Weights of a small transformer language model: vocabulary 4096, no biases in attention or MLP.
MLP neurons of a small language model. Each row is named by its layer, matrix (gate and up: input weights) and neuron, and shows model dimensions 0-63. Each number is 50 + 10 x the weight over its row's rms, rounded and kept within 0 to 99. A neuron's up and down rows have the sign that makes its largest values positive.
After each neuron's rows, "fires after" lists the tokens most often just before its 100 highest values on Wikipedia text that the model never trained on.

L8.gate37:46 67 55 45 51 56 45 51 34 50 37 35 66 57 52 44 43 39 46 27 62 59 52 37 78 53 52 51 54 64 42 35 51 64 43 51 56 53 55 43 47 50 57 55 65 39 48 60 55 58 52 47 56 36 47 55 61 51 50 46 56 34 58 40
L8.up37:62 68 34 49 45 52 32 37 58 47 47 53 56 51 62 32 65 56 45 35 52 45 70 54 50 44 58 51 48 55 56 47 56 62 32 59 58 55 53 56 44 49 39 45 41 34 66 61 51 46 45 70 44 56 58 44 51 54 47 53 41 46 57 36
fires after: " the", "A", "The", " a", " A"

L8.gate248:59 64 60 51 58 54 49 43 37 48 53 42 54 48 48 32 37 53 33 45 54 42 49 40 67 43 47 38 57 45 48 44 74 34 59 55 32 41 48 57 53 42 62 59 37 40 50 51 36 40 51 45 52 58 45 57 50 49 56 44 36 28 45 53
L8.up248:66 65 57 28 58 59 50 45 49 42 61 56 41 47 60 21 48 43 46 43 65 46 38 70 46 47 59 56 58 52 69 61 61 42 44 49 60 56 63 56 58 54 51 42 39 57 49 58 45 45 47 51 38 57 26 49 50 54 47 41 33 37 35 34
fires after: "\n"

L11.gate83:49 35 40 50 52 59 30 52 46 35 45 54 82 56 43 27 41 51 49 56 55 44 78 44 57 50 43 59 50 40 53 49 52 52 44 58 41 40 61 47 54 51 52 42 61 51 52 63 64 40 46 36 49 43 45 37 47 78 48 72 27 58 60 45
L11.up83:53 35 48 61 44 62 45 64 47 46 60 58 62 51 40 42 39 61 42 55 46 39 48 51 47 29 45 71 58 55 55 46 58 48 40 55 56 50 38 50 57 48 54 52 53 49 45 57 45 38 67 61 55 52 49 47 50 34 52 43 31 59 43 49
fires after: ",", " and", ".", ";", " but", " as"

L7.gate12:39 59 40 46 59 39 54 53 46 66 48 56 60 44 51 55 41 45 56 49 64 55 56 55 57 43 43 43 56 31 51 42 55 48 51 71 55 47 53 55 57 60 51 45 57 23 48 45 32 51 29 56 55 53 44 58 46 55 53 50 56 56 74 54
L7.up12:46 64 63 59 47 39 73 57 46 44 55 51 26 58 50 57 52 56 53 54 38 53 48 66 42 56 61 49 73 61 38 67 58 58 65 55 48 50 52 61 50 68 56 65 62 53 37 46 58 57 49 53 40 56 47 52 47 58 55 55 56 54 68 50
fires after: "\n"

L7.gate82:52 48 35 33 60 47 34 56 60 58 39 35 43 60 46 49 37 50 39 66 40 52 35 66 44 48 59 42 47 56 50 59 60 44 65 74 65 55 36 46 47 42 55 54 53 57 50 46 55 62 55 44 70 41 45 49 53 51 55 52 52 42 61 51
L7.up82:60 55 70 50 46 54 62 41 53 59 53 42 55 39 52 52 40 63 46 41 56 49 44 43 44 57 55 43 60 34 50 64 69 53 40 50 39 51 51 27 43 45 54 45 42 48 36 39 48 52 60 62 52 51 46 50 44 42 85 37 44 48 52 46
fires after: " one", " number", " multip", " up", " num"

L7.gate151:40 36 58 45 52 71 49 52 50 40 33 60 39 58 52 50 52 58 44 58 57 39 46 51 30 47 52 56 65 71 66 64 58 60 55 45 48 62 59 43 73 33 54 51 47 29 66 53 64 55 45 49 48 44 49 56 58 55 69 44 46 25 57 52
L7.up151:42 57 63 54 41 53 32 53 45 49 66 60 56 45 55 13 44 41 58 48 53 60 66 51 56 54 41 44 45 54 50 57 43 37 52 60 53 49 38 50 36 48 56 38 71 51 38 44 72 71 52 49 55 58 54 34 53 61 41 37 50 46 49 66
fires after: "\n", " H", " F", " G", " "

L7.gate211:49 49 65 46 35 48 24 61 51 54 53 59 60 50 59 46 46 45 35 40 49 35 62 50 43 44 46 60 58 35 59 45 68 43 41 49 67 45 34 59 44 43 59 34 57 27 40 40 49 47 53 44 57 47 45 45 43 45 49 53 58 45 69 41
L7.up211:60 52 46 42 48 54 46 54 33 64 59 59 51 35 40 30 46 44 47 33 62 40 33 40 39 45 47 45 36 25 59 38 43 62 30 55 36 35 41 59 42 42 55 71 59 48 49 66 72 48 33 54 58 49 45 56 55 56 66 48 56 27 56 45
fires after: "\n", "A", " A", "E", " E", "H"

L12.gate363:45 58 55 29 51 35 53 32 58 28 47 57 49 39 56 58 42 54 57 63 41 40 51 47 47 50 50 59 48 48 46 56 59 58 59 64 37 64 54 34 57 59 54 48 54 79 47 53 52 48 46 45 60 62 30 52 38 47 38 56 34 59 47 51
L12.up363:48 43 56 51 35 57 40 57 56 62 53 70 59 49 47 69 38 72 66 49 55 50 49 45 41 54 46 37 49 48 54 57 42 45 48 47 69 49 55 47 49 21 40 65 50 42 48 50 49 50 39 50 54 42 60 48 48 56 29 67 46 42 63 63
fires after: " |", "|---|---|---|"

L12.gate12:48 48 50 55 53 52 39 36 40 46 44 59 48 35 63 41 38 36 32 70 54 39 63 60 49 37 50 35 55 47 55 49 49 64 45 62 41 36 39 37 45 53 47 55 57 48 64 66 55 47 52 57 56 64 29 61 38 71 41 47 38 50 44 52
L12.up12:58 42 56 49 46 47 44 41 56 46 65 62 44 57 51 58 52 49 52 49 61 46 54 61 41 42 55 37 59 50 46 45 36 67 52 45 40 60 40 55 45 52 72 64 54 63 32 62 50 31 42 35 58 47 43 50 47 51 62 64 37 50 35 51
fires after: " =", " is", "\n", ")", " was"

L7.gate382:59 54 82 63 49 49 38 67 48 54 58 42 55 61 57 49 54 53 46 46 51 50 51 40 55 35 49 47 56 39 50 41 57 45 58 60 44 41 49 37 38 50 61 42 55 28 37 61 63 52 56 38 56 44 49 45 44 51 53 48 46 44 58 49
L7.up382:43 55 43 44 50 69 64 55 42 68 52 41 54 60 64 66 42 63 48 55 61 30 69 29 44 30 45 40 48 76 39 37 49 38 51 54 48 40 40 39 68 33 53 40 55 47 52 45 61 39 49 58 49 44 46 48 60 56 41 55 40 53 56 53
fires after: " (", "—", "\n", " The", " the"

L7.gate305:47 47 66 34 52 62 48 55 51 65 50 54 35 52 33 48 64 59 51 67 58 40 52 58 44 57 48 49 56 44 63 45 74 52 45 51 63 38 40 60 43 53 57 38 56 36 44 49 56 46 48 53 60 47 61 33 45 52 67 49 65 36 63 41
L7.up305:44 50 38 50 41 47 62 43 34 40 39 38 55 39 33 50 33 46 35 62 44 66 34 49 44 36 73 50 62 46 53 49 49 44 55 42 46 48 60 67 32 45 61 48 40 58 79 59 43 52 50 81 57 57 56 55 42 52 46 52 45 49 45 54
fires after: "B", "|", " B", "L", " E", "\n"

L8.gate346:55 36 60 41 52 62 40 56 55 54 58 34 53 45 61 56 56 51 42 42 60 45 53 60 30 43 54 42 48 57 56 48 79 53 50 67 40 51 29 34 52 32 52 51 68 48 67 51 59 44 72 47 58 37 32 51 51 50 61 53 54 26 50 53
L8.up346:59 41 40 51 49 58 46 43 70 34 47 24 57 41 50 51 48 50 48 50 48 46 43 42 60 52 65 39 47 56 48 49 59 55 69 48 47 46 48 43 47 46 57 59 63 41 38 59 61 41 41 45 45 52 33 48 41 50 50 34 41 42 49 66
fires after: " one", " the", " number", "\n", "The", "\n "

L14.gate318:53 47 44 59 32 66 43 61 58 50 46 31 40 52 50 38 66 65 32 46 69 46 44 44 67 55 43 52 53 50 44 53 50 47 50 66 46 47 54 54 39 49 52 48 50 55 51 55 55 47 69 56 58 39 66 60 50 64 55 41 43 58 45 58
L14.up318:46 55 59 43 54 46 60 52 55 67 46 42 32 56 60 69 51 45 56 37 57 46 80 58 38 53 59 69 32 28 52 48 49 46 47 45 43 42 52 38 39 32 52 58 36 41 48 51 66 49 42 48 57 60 53 58 49 59 53 42 49 41 59 52
fires after: " |", "\n", "==", "|", " a"

L7.gate287:33 58 48 53 44 64 45 53 48 58 46 47 46 63 47 42 40 57 35 40 50 52 35 44 52 37 50 43 64 49 41 54 54 57 49 50 51 63 66 65 65 54 48 53 51 34 43 35 31 56 35 65 57 49 49 66 54 50 66 52 57 50 57 53
L7.up287:47 37 45 64 44 42 51 44 49 37 68 65 33 53 52 49 68 72 40 43 51 47 58 62 63 42 42 71 24 60 35 58 45 50 62 55 64 60 34 56 57 38 40 63 55 47 58 48 38 60 56 44 56 45 53 50 46 48 49 60 62 40 49 47
fires after: " (", "%", "–", "-", "\n"

L7.gate349:57 57 37 32 60 49 60 43 34 60 42 53 53 36 45 53 45 48 43 64 46 48 47 48 55 46 45 34 66 31 58 51 56 33 53 57 59 36 56 58 46 32 47 59 57 51 53 48 62 64 40 47 58 63 40 60 48 54 45 39 31 15 58 40
L7.up349:66 57 51 57 50 48 47 43 51 47 44 59 36 51 42 46 49 39 49 33 46 44 44 37 35 49 53 53 46 71 47 55 59 46 60 57 51 52 52 64 67 54 67 45 58 51 38 51 63 64 58 50 49 40 44 54 44 45 49 44 63 63 65 56
fires after: "\n"

L12.gate42:50 36 56 38 51 52 40 45 57 45 42 46 58 54 39 58 46 66 50 45 58 56 67 38 42 36 59 56 38 54 35 45 55 37 55 48 33 45 57 44 66 36 59 55 50 53 57 47 58 33 39 71 58 62 30 26 65 58 36 48 58 44 47 56
L12.up42:38 55 51 55 52 44 40 46 29 44 38 61 67 50 58 47 54 36 38 37 35 61 49 51 31 55 61 47 38 46 58 32 44 60 67 50 48 40 42 47 38 45 60 45 56 31 55 37 65 54 29 46 58 32 61 56 49 34 62 73 67 37 56 40
fires after: " the", " 19", "–"

L12.gate82:57 62 48 53 49 29 49 43 37 58 34 50 37 49 41 48 54 36 46 51 35 48 50 34 56 39 49 60 52 51 50 53 59 43 66 44 46 47 51 46 57 54 67 45 55 56 51 50 54 53 67 64 67 54 38 38 43 70 60 38 45 50 65 44
L12.up82:48 43 52 40 49 46 51 46 57 42 42 43 56 55 52 56 33 47 55 40 48 54 56 33 39 37 36 52 50 69 44 51 38 45 68 56 61 45 45 57 54 59 52 55 65 47 40 51 67 64 61 51 60 40 46 37 49 70 59 49 43 55 67 45
fires after: ",", " more", " |", " al"

L10.gate22:45 43 63 48 53 37 35 62 54 52 42 42 48 58 47 34 48 44 45 44 52 43 52 44 60 62 47 74 57 45 69 37 34 58 55 53 44 40 51 39 61 43 46 35 57 48 39 48 71 46 57 53 77 70 52 46 61 71 49 62 50 58 66 26
L10.up22:40 49 63 47 41 53 58 46 62 27 57 43 68 54 38 42 34 50 60 56 46 48 53 49 39 56 44 56 40 67 59 43 56 45 59 47 70 54 44 43 30 33 58 45 47 41 46 67 68 66 63 47 42 43 55 43 46 53 63 48 39 51 43 37
fires after: ",", " ."

L10.gate168:61 53 52 52 64 45 27 41 47 47 62 59 36 61 67 21 50 38 50 42 59 47 49 55 71 42 47 43 64 41 65 52 52 54 56 36 54 58 27 48 49 54 48 58 42 41 51 51 48 57 54 43 48 56 40 45 52 68 39 39 56 56 51 58
L10.up168:37 51 45 66 55 69 54 50 57 34 49 58 31 38 40 56 56 58 46 60 45 45 50 53 57 39 34 51 65 49 45 44 63 54 42 60 56 54 42 30 52 45 42 50 40 23 40 51 46 66 37 62 50 55 40 35 56 47 58 42 50 51 55 48
fires after: " |", " G", "-", "|", ",", " and"

L12.gate35:60 51 55 32 57 45 39 49 63 36 57 50 70 57 49 65 51 42 53 52 55 51 55 61 42 61 37 44 43 41 52 44 53 37 53 54 51 54 56 42 53 55 48 57 85 31 34 67 48 43 47 45 54 55 36 50 54 56 71 48 50 48 31 44
L12.up35:34 50 56 36 63 51 50 65 49 45 46 37 58 50 66 65 48 60 45 46 53 42 46 52 63 48 54 59 38 43 60 62 69 49 47 44 46 45 33 45 62 41 52 27 59 49 66 58 41 58 74 48 42 61 64 44 61 47 51 57 57 43 40 67
fires after: " the", " The", "om"

L12.gate13:48 46 73 54 43 65 51 56 58 51 50 39 54 48 68 55 67 46 33 44 54 48 55 58 61 48 58 49 59 55 45 46 63 49 49 39 56 50 51 49 51 44 63 41 48 59 38 53 57 58 34 56 49 39 49 53 77 57 41 41 60 38 64 45
L12.up13:41 52 39 41 53 52 49 59 53 66 41 42 41 36 54 38 55 50 34 43 42 54 60 55 44 64 59 37 46 45 43 41 57 53 36 52 63 42 51 41 45 52 51 26 49 54 31 30 56 42 42 56 59 30 57 53 44 37 43 62 46 56 57 40
fires after: " the", "-", " C", " a", "C"

L7.gate396:51 63 60 37 53 61 48 58 39 39 47 39 46 50 56 20 40 42 32 48 70 46 49 56 48 31 53 49 59 39 48 37 57 58 43 56 42 55 54 45 46 55 47 49 43 47 52 44 42 57 40 65 47 37 35 50 39 51 58 42 39 34 62 56
L7.up396:43 65 52 45 55 49 63 58 48 48 47 27 60 47 31 50 45 45 40 48 63 54 41 55 42 31 49 40 38 69 37 32 33 39 33 54 56 66 45 57 57 61 41 61 44 38 53 52 45 52 49 56 49 51 37 51 48 58 42 58 33 68 59 60
fires after: "\n", " known", " such", "-", " to"

L6.gate144:46 44 54 42 41 69 49 41 44 46 42 46 50 46 58 17 52 54 52 30 51 41 41 49 43 39 47 57 51 41 58 67 75 55 33 51 52 60 32 53 52 42 55 45 52 57 57 54 45 48 57 54 57 55 36 61 47 69 40 19 49 49 61 66
L6.up144:52 37 52 22 41 59 46 32 53 59 63 45 44 49 74 45 61 32 50 49 38 40 47 65 44 42 61 45 55 40 73 67 47 60 47 62 54 48 55 36 59 46 41 34 44 65 68 62 42 50 62 41 40 64 40 54 44 63 46 31 46 50 45 56
fires after: " |", ")", " 1", " =", "\n"

L10.gate53:44 46 47 57 38 55 52 44 39 47 39 53 48 34 45 48 44 37 52 55 62 42 56 44 44 53 48 45 75 56 35 29 63 35 45 51 47 75 52 62 59 47 54 52 44 54 62 55 54 48 49 51 53 50 34 43 59 39 51 55 67 41 68 58
L10.up53:27 67 49 61 42 48 58 41 39 56 58 63 46 49 55 47 32 51 52 51 57 58 48 47 42 55 37 46 56 51 50 53 56 71 46 54 23 56 36 42 32 47 57 57 35 38 50 49 52 54 52 44 33 55 35 52 60 59 52 50 59 20 68 54
fires after: " the", " F", " D", " B"

L10.gate367:49 64 48 45 55 43 33 45 63 54 48 39 29 40 32 39 62 80 51 60 49 40 63 73 58 44 34 71 58 46 61 51 51 52 56 41 54 59 42 61 48 53 18 56 46 41 27 48 47 61 49 47 60 51 48 46 50 60 40 55 36 41 56 38
L10.up367:51 51 34 67 66 39 45 51 40 53 47 46 33 38 45 35 59 50 53 43 63 65 56 53 51 52 53 65 54 61 65 55 54 46 54 52 36 58 51 65 34 60 54 58 67 31 56 55 45 43 49 46 46 52 45 28 74 39 40 57 61 49 46 50
fires after: "\n", " (", " \"", "==="

L2.gate235:49 57 39 45 41 40 61 58 55 49 43 51 37 46 64 54 46 46 44 44 24 36 43 46 53 44 70 45 53 58 61 57 58 66 63 50 53 51 43 58 60 48 44 48 52 60 53 46 51 42 61 55 61 40 68 43 34 46 71 47 50 56 45 39
L2.up235:40 33 40 59 58 53 39 38 50 48 48 57 54 55 30 33 54 56 40 62 48 43 33 48 41 47 50 46 39 39 41 48 46 51 43 57 45 37 58 62 48 50 49 50 45 54 53 70 55 60 27 27 50 59 45 34 50 59 57 38 58 45 41 59
fires after: " |", " in", "|", " the"

L7.gate378:48 55 55 57 63 65 48 49 33 52 50 57 60 37 46 45 46 53 44 50 60 29 50 48 57 50 36 43 59 60 68 46 55 37 66 55 56 45 49 38 57 47 39 54 64 37 69 51 36 60 40 42 62 49 35 49 60 71 51 23 58 60 55 67
L7.up378:66 59 60 52 45 44 52 53 48 45 66 40 37 44 41 52 63 67 47 37 52 44 52 56 41 44 47 48 36 55 55 54 63 37 57 45 60 28 57 45 53 41 55 51 71 35 45 42 67 38 49 67 68 56 34 36 41 40 62 48 48 62 51 59
fires after: " G", " such", " down", "B", "-"

L7.gate407:54 51 51 50 57 52 33 49 41 54 50 56 45 52 48 37 57 50 39 42 50 23 64 57 45 58 48 57 58 45 57 41 60 55 55 68 63 57 34 62 61 57 53 43 50 23 48 65 46 56 46 43 57 44 32 49 55 53 61 74 54 44 66 48
L7.up407:73 53 41 41 55 42 38 46 60 53 51 49 46 55 57 51 38 49 48 46 37 44 42 49 39 36 60 42 43 41 73 45 37 45 55 37 39 60 47 41 41 35 54 43 36 43 58 54 42 30 43 52 55 54 64 49 35 45 52 46 43 49 35 35
fires after: "\n", " by"

L8.gate381:64 74 60 33 60 35 49 44 39 55 47 43 52 51 63 44 56 53 45 49 45 41 66 49 56 48 40 61 59 54 51 55 73 23 59 61 71 48 41 51 48 52 38 56 48 62 44 49 63 56 61 63 50 68 39 64 44 49 63 56 45 40 65 46
L8.up381:38 51 40 56 49 66 47 48 52 65 60 29 58 48 68 56 43 61 56 52 42 40 42 31 46 49 45 47 54 51 20 39 56 45 68 54 44 51 56 48 53 50 58 36 62 52 50 49 46 47 33 40 54 49 33 57 46 42 54 32 33 48 46 68
fires after: " one", "\n", " to", " some"

L8.gate10:50 46 49 53 60 53 39 57 50 54 46 50 40 65 28 60 53 62 36 48 50 55 45 60 36 33 45 70 44 42 68 43 40 51 42 49 48 67 57 52 73 59 43 54 60 40 45 45 48 58 53 55 61 38 49 48 53 53 49 56 56 47 65 52
L8.up10:65 42 54 60 56 39 57 40 56 56 49 68 32 51 40 51 62 50 44 50 56 47 65 72 54 33 63 54 46 51 70 48 24 54 63 43 52 57 48 65 50 61 38 46 55 34 59 39 38 59 56 38 49 47 48 48 36 36 67 66 60 57 43 36
fires after: "\n", ".", " \"", " (", "===", "=="

L8.gate165:44 53 50 44 62 51 44 49 51 50 51 39 65 50 47 63 47 73 66 34 56 57 51 54 40 69 28 50 60 39 43 48 73 33 59 62 52 56 51 48 41 57 53 36 45 46 54 36 64 60 56 50 56 64 55 46 43 60 56 50 56 26 53 52
L8.up165:48 44 53 54 43 33 61 59 47 43 47 46 62 62 68 72 47 54 67 73 68 55 54 47 38 53 49 77 39 59 40 39 40 53 45 51 42 62 46 27 69 50 44 45 56 61 39 58 62 48 50 42 47 55 52 39 62 45 56 60 66 60 47 49
fires after: " the", " a", " st", " most", " some", " The"

L9.gate190:49 60 56 35 61 19 46 45 39 36 57 47 56 40 77 40 64 46 47 36 61 30 63 60 60 45 59 46 55 46 63 61 73 49 46 52 57 53 40 56 62 44 54 38 36 35 55 49 46 51 59 49 48 48 35 54 43 42 67 67 42 27 43 35
L9.up190:51 74 56 52 43 46 39 44 38 44 58 66 44 51 64 39 57 50 53 38 49 42 45 55 44 49 44 55 65 36 51 68 48 38 47 62 38 62 44 36 41 44 62 51 38 58 47 56 39 37 45 51 51 57 49 53 52 48 54 53 39 33 47 32
fires after: "\n"

L7.gate193:53 51 58 58 41 52 49 52 21 43 39 43 61 45 47 48 43 33 48 44 64 64 39 26 53 48 43 42 51 66 35 48 71 30 45 49 57 52 44 58 53 42 49 61 56 38 57 53 55 57 57 54 55 52 56 44 52 55 42 74 61 32 46 49
L7.up193:44 62 47 46 53 45 44 46 47 54 43 55 49 59 57 38 38 47 47 43 43 53 53 42 49 60 58 51 72 56 28 54 54 54 51 46 50 50 54 50 38 50 57 55 36 43 46 51 76 64 62 29 41 49 44 76 49 63 48 58 40 44 55 45
fires after: " the", " one", " an", " a", " A"

L8.gate152:52 52 41 42 54 62 50 53 40 52 36 40 48 45 48 59 39 40 46 39 65 46 34 40 40 45 31 43 59 60 35 61 49 53 47 46 42 46 56 41 58 39 59 56 76 51 46 48 44 42 56 52 52 40 34 52 60 66 56 57 42 22 67 46
L8.up152:52 51 58 40 27 71 65 41 45 36 37 56 58 42 50 57 37 38 54 47 43 38 46 51 44 49 52 46 56 59 52 48 51 59 39 30 49 52 53 41 43 44 62 38 62 47 48 32 71 57 66 57 37 44 55 56 45 42 71 74 47 33 58 48
fires after: " one", " more", " A", " the", "The", "H"

L7.gate168:48 59 41 44 57 43 48 51 42 67 35 39 76 45 49 50 22 44 49 54 65 61 56 47 45 32 60 58 69 58 38 37 36 44 52 66 48 41 62 42 43 50 65 43 62 51 56 56 61 56 39 58 56 47 40 63 56 61 45 56 48 30 60 38
L7.up168:65 42 52 52 60 49 45 71 60 55 54 44 50 36 64 59 53 50 50 46 63 68 47 70 46 74 57 47 43 48 72 44 44 58 40 33 31 43 51 47 44 39 62 45 71 49 51 43 47 53 40 60 34 60 39 52 43 49 54 66 64 49 54 58
fires after: " 2", " 1", " 4", " 3", " 5", " the"

L14.gate111:48 48 64 49 55 58 32 42 45 40 61 48 57 65 45 45 48 54 50 39 42 44 49 70 55 36 52 59 47 56 44 34 56 51 57 58 60 58 52 39 60 52 50 81 60 40 51 51 57 55 44 60 43 45 37 48 45 50 51 54 49 47 54 58
L14.up111:55 46 47 51 70 57 40 34 66 55 36 44 46 48 47 62 56 51 40 56 50 41 49 48 41 49 71 36 37 63 67 42 36 42 48 55 52 41 31 63 58 35 62 63 42 54 50 61 51 58 31 44 53 63 49 55 55 47 42 56 58 58 56 37
fires after: "\n", "-", " \"", ")", " per"

L7.gate157:39 62 66 41 55 67 37 40 48 45 41 56 47 55 44 36 48 47 53 34 68 54 56 44 31 36 56 61 45 35 54 44 48 45 56 43 62 39 47 59 64 54 35 51 59 39 47 56 64 60 62 51 50 42 57 46 61 63 54 51 43 44 55 55
L7.up157:62 56 48 49 37 48 53 38 42 32 63 59 58 71 52 57 44 42 43 53 51 51 73 55 43 54 39 78 67 32 58 50 53 43 51 45 41 42 38 60 44 46 48 53 40 58 51 59 53 60 56 45 43 65 55 59 49 64 71 55 60 39 46 59
fires after: ".", "E", "A", " (", "\n", "te"

L14.gate349:56 53 50 31 54 37 44 49 38 53 48 50 40 63 70 48 47 69 45 55 54 29 40 60 53 26 54 50 52 55 54 49 80 53 44 61 44 48 68 42 49 47 55 63 50 60 62 71 51 45 47 57 47 56 29 46 49 69 41 49 41 32 39 46
L14.up349:56 36 43 53 29 81 45 52 37 54 56 47 35 63 49 33 61 62 44 53 61 48 50 48 43 38 44 44 24 45 49 65 53 53 67 38 45 43 37 45 57 51 33 37 36 40 49 40 50 45 28 40 52 44 38 57 50 52 38 40 54 51 64 64
fires after: " |"

L7.gate210:47 48 64 34 43 37 55 67 54 53 53 53 37 40 54 50 44 51 35 61 42 35 38 67 65 55 55 57 51 44 52 52 56 52 41 47 54 29 43 47 48 39 48 61 26 60 65 57 52 55 33 60 52 55 38 48 55 74 61 45 34 57 51 42
L7.up210:49 55 56 53 36 70 35 60 50 52 52 47 42 80 48 58 58 65 51 52 48 56 61 59 56 56 42 49 53 43 41 52 42 52 29 44 62 44 48 38 48 32 55 43 43 67 57 59 49 56 59 47 37 42 63 49 62 47 53 68 48 49 53 36
fires after: " is", " was", " m", "rop", " are"

L7.gate99:44 67 43 50 47 47 53 61 40 58 45 34 61 46 53 32 40 41 55 38 65 69 78 47 34 55 37 59 50 37 60 43 48 52 42 49 50 52 29 48 48 59 43 38 38 35 54 56 55 41 49 41 61 40 52 52 50 47 43 53 65 33 61 43
L7.up99:34 72 46 53 73 65 65 52 57 50 49 46 56 44 59 49 35 60 40 43 61 66 45 41 60 45 44 56 42 46 31 31 45 53 62 56 43 33 39 46 46 58 60 44 49 59 39 70 48 53 50 59 34 38 31 62 46 50 43 42 51 36 53 49
fires after: " one", " A", " some", "ian", " an", "A"

L8.gate339:49 47 53 54 49 42 54 62 41 73 58 44 61 49 48 45 34 71 38 32 77 38 51 39 56 39 53 58 46 32 57 47 67 49 50 54 50 56 44 57 47 50 67 36 58 44 47 41 44 30 28 51 59 52 34 57 58 62 47 58 40 50 53 57
L8.up339:59 60 57 44 56 46 60 55 42 59 57 61 37 41 72 42 56 42 44 52 65 29 51 54 62 44 59 61 56 52 52 63 53 48 40 59 61 63 48 58 59 50 45 46 49 52 51 56 39 62 33 51 37 49 34 51 52 57 51 58 38 54 46 37
fires after: "\n"

L9.gate193:54 48 45 35 54 28 51 47 35 73 47 71 54 51 37 55 40 60 54 32 54 33 56 53 54 49 55 40 40 44 63 50 49 30 53 55 34 39 54 48 55 53 51 60 69 45 34 29 41 58 68 57 63 37 48 52 44 44 54 49 38 42 44 45
L9.up193:28 41 52 47 53 69 21 45 62 49 49 69 45 50 53 47 46 50 51 59 47 49 51 57 61 57 51 27 56 46 44 57 61 56 54 47 37 35 53 42 67 41 59 51 37 65 61 47 49 46 43 38 55 68 50 39 55 48 56 34 45 57 58 55
fires after: " |", " as", "|", ").", "."

L9.gate269:43 67 58 57 44 47 49 60 49 47 45 50 33 43 54 41 46 43 52 31 45 43 56 51 60 39 46 36 39 57 57 49 49 47 61 39 46 65 39 39 59 65 53 68 62 44 45 61 61 68 55 54 37 33 27 46 42 47 35 47 51 57 55 58
L9.up269:51 54 49 62 55 49 53 34 60 59 40 50 49 49 43 49 40 60 47 43 43 44 42 48 42 51 63 41 48 60 51 49 66 50 51 44 59 58 51 51 40 57 66 60 58 38 67 41 57 44 49 44 60 54 54 42 46 37 62 67 49 48 50 46
fires after: " |", "-", "T", " g", " S", " cont"

L14.gate136:38 34 33 50 44 53 46 58 62 42 35 44 52 52 66 53 62 52 33 35 49 34 57 70 53 45 43 43 65 67 59 46 57 54 60 55 44 60 51 57 56 29 59 62 43 62 64 54 43 44 49 58 41 45 47 53 62 57 60 58 62 54 39 46
L14.up136:57 50 50 54 38 60 42 54 44 67 40 56 58 46 52 64 60 38 47 42 54 53 53 46 57 40 36 35 45 55 51 36 45 37 70 67 44 26 50 44 32 48 50 55 38 51 53 41 75 46 35 47 39 60 56 52 56 56 48 70 52 43 55 57
fires after: " ", " a", " an"

L8.gate170:50 59 46 48 47 42 36 41 38 52 38 40 64 40 55 40 46 38 51 47 53 58 62 38 70 44 45 57 48 35 47 40 61 38 48 61 41 43 52 39 59 39 41 55 61 37 82 61 57 42 46 57 56 37 39 70 39 66 42 46 43 13 63 45
L8.up170:47 59 46 45 66 59 45 41 39 44 48 37 50 44 40 52 32 49 43 64 37 30 57 33 38 40 57 44 40 53 50 45 34 44 51 50 53 40 42 56 48 44 29 60 39 56 61 64 49 60 49 52 43 49 49 54 53 54 49 43 56 42 55 52
fires after: "\n", " the", "A", "In", " in", " C"